{
  "num_attention_heads": 6,
  "intermediate_size": 768,
  "init_std_qkv": 0.0355,
  "schedule": "wsd",
  "max_steps": 8544
}
MLP neurons of a small language model. Each row is named by its layer, matrix (up: input weights) and neuron, and shows model dimensions 0-191. Each number is 500 + 50 x the weight over its row's rms, rounded and kept within 0 to 999. Numbers have three digits each.
After each neuron's rows, "fires after" lists the tokens most often just before its 100 highest values on Wikipedia text that the model never trained on.

L4.up166:529462480389517603561397414477452517614555483527524572459438477473445563520538425515545530547583485523513554447538443538493525560457502510522381540446520534560426482557407512347439577562544552512441501485471425489542496531379451506499521460473502463501508517384519455479498510571440465505610458565591517541505532548488486451504536561489523533474541553583537457499510437449541548455467457527536478490439479448460564475539571448547539403546432452424512555453523467555538536459466511532470525526494497599448442537454581506499493490562417469524500491486461581511514562495393494446
fires after: " T", " C", " t", " Ang", " A", " O"

L4.up698:487516400532581486579495469522531483543566481510433536491563479543481473489475490542415498503551497481450477498406480466519522427468455555598454582495610565528510469439469555527559433515529471496659450515527472397486383454516444490569474446460503489540546544461547407385494518476477501636577473486460610462444489533528533422494483400383474539448483509495551511454461445502479450529509458498518460441526504534514543501500450491514474596487512521458473542537507427501491484461413529402513557479414420436485439470482490534438482417569414509465427448438556481570490445494487600486
fires after: "-", " |", "r", " W", " inv", "w"

L4.up50:510446509526384530568621420437499541501460498509474466510508553557450532439491446549478544460521453543542602559477435517519500484473522438426439512521533568440500417575528486524518414513501413433488509463470546532442446544553561465426595544555577541439507540424534497529509521409485575613557531498497384547510530485619573447492524452483450561485486543516425493556470529549538506545524555533458501435544474473417452501408498556440473469498505526493494398470482505544489517453418448505622453477521613443514432497460414510500407515611497521467533524420504516531558500539576469517
fires after: "4", " |", "6", "8", "5", "2"

L4.up595:523558498567572557545471549550516502392574527588548530513565434461442377539452491563463563462520530536498627440559478489476425536545579534561461519497432476418563565443520518472496516391591451529538492475546416500506438568601514482495603519497475447436548416531461520530506501417567538509450446472456523464541538518520487439536347420437540491513455509396539550428546453573456493448533456462575500506493507461513506509415425509494507520554458439451545446452468450508498536506448526493457624400492469504510480522488526454536529549518504478507427606462517451527567453501522508480
fires after: " |", "-", "\n", " G"

L4.up108:501503615462474509539487435468536461576541477471469501529515521466456514499506505506498560593518524528407487506447518521476504476508496587520494514443365497538498480566477519475506504463542486493477474539482566442474480571491511557455509589647436529503455601508454501606546340456481522476470527488435503501526499452483440584476425593476442462514537599483460576452508458362511563444422383440517477489504478465425498437468468472447587502460514605587584489455507469511472484535546492531611456562475501499463565417509486433379521559513473487496491570508555394531462540484473452528
fires after: "el", " Hol", "ol", "ell", "ur"

L4.up57:526550480521523546533596471618567473499546478517600471526447471491528476487430539490545446473608528512561441486472453511445553521484464525457479494501557540502531436489514467462478491526489561493494516525471500534593482405460563485458490519497581518475460565454604478550578520539500427476523628506414469521537490546548577578488475511432513522579468467415528475497550474521470405575580425486505569544541427444462448468507472451486435483564543535465369499515546445500474449465528571481522624537427588507532427454517500436525423544598505530497432329492459537581477558496586497525
fires after: " |", "6", ")", "8", "9", "4"

L4.up86:459471475529502522512503522573454469559526535542556525477433428488428507544624448486532545494535511425546510532571485525416520478450533453556558536475546562461457456556481513366534463588498494544516590432472535485547503486444374427475531474423413537546530509391483511490525506471472498457507469500520561496492483510565527547537528627545510432429561499455552566558536538540518512550529465470512435484591457563412481403493590458342601636500515522538492480469560526631456482429514457513511488539527465537560492516468485426479474507446474579483472437495553517497453486490532517612
fires after: " m", " M", " R", " with", " Party", " n"

L4.up545:520617501594470621527525495482412498471587527489518573510503520464577443509497510467475554523457417539561556473577442447523529534491524487469406538501626496430476509480537532540567465397461440399505369497483499484556518570590476488542533504452467443521508444492526501521493528374495427571623488566597398555468575486545416482506586518466544523515575454532485512424478476457478466518600581550489429433500419479502546490479377500545507551460428493517483527430546482552516509490442470491427488464453532550388509532517520494497529463531519562526513525580449458505549475519484475493
fires after: " |", " n", "n", " 3", " 4", " 5"

L4.up672:571512513518546641493471591465524499602532500471443549574449444469468554493548520443576504588605585537496474570440555515552523488545551628471507428479555491540551403483496469578480452522515554436545467499498562452470559587546504424512445507498524524528559621504481533506617417469497500638466470544387486473511425467534565445513530485490523518427517535411472499508526546449471590490542505545483495489475478527535450504491504562526592512549422550456483493574579488509518485478469485469514576522564387411475430421519426542449525525525426564489560528500526529537470576500510518490
fires after: "el", "ol", " h", " Ph", "ell"

L4.up236:543488621587511450525594463455453516510502531551415402532461465491520554534515466582504474568525491481506425446576532446534499491475585502523484523463499497515467583455467515494546443412443454457418507469553474456506451475458504574485564473472494497488589657597507468425484479434458542421544533457570487522629433479530541472490494446482405578450496539511513426484441512559422581480498436490592442415429489498510536427492575536430566600523548435489529469516573484553475422518505500393498489446487485467467537498543528424512429506501489532458531570432596540552533465427509546472
fires after: " |", "r", "l", "w"

L4.up486:519514476453551519498437420488453551567522477517498556498494526488493454482477536436578400492458457515451556507405543495442545474510481558515404485404459541547406498484445462460582388535555506504442575564450516431497438515424523473506494504440444451697561446538448556550456495519397455512556410461550431424472531566501504566544472490521560497534530449545490446597493429547484516508377539526515506402545459448487564444506582436501465566552528452462465528565484555532473449531496519437435500524492507534400494529425544497584499507483505524534508474483511547560593562600520519460
fires after: " to", " O", " C", " T", " (C"

L4.up742:499530517525504563527508457546490522490449402530456565520413486498653451543493543541570576500648511503500546472474544531554500540542386521426479576477604618453437508506567480534505411559532520663485505469521599535488443478505498606457538519508452436464495488497512476486483460514488342457500405485505492540534445491483450529531526506474466449515604533522561494492447525458521514502465470604529530456515499426481487477506552420493437484450528438500490586487511505481403478478609523445457485507573559553519481533463523493573474468489482510453461578449575543485565503595471430562
fires after: "qu", " Bl", "he", " bl", " l"

L4.up148:405521497498513498554463451529427541523495614502489451462476508444550535429490426494523520479460430551545520507524532594593468549529520534495563521541508514519460497527342543487400481466533546587414520441489570437467469489415506519484496517534508503471538552551356397537539501499526475495496560473574514447429539365537472544535462536451504518476521436525534463432565540402500556454569470578406507587581458426442468557485517406409543491477499416527517487479542517560516468453541530514511490577511439543502421526495529432534452370565468529502399490488433500502464455571449502508
fires after: " F", " f", " R", " L", " M"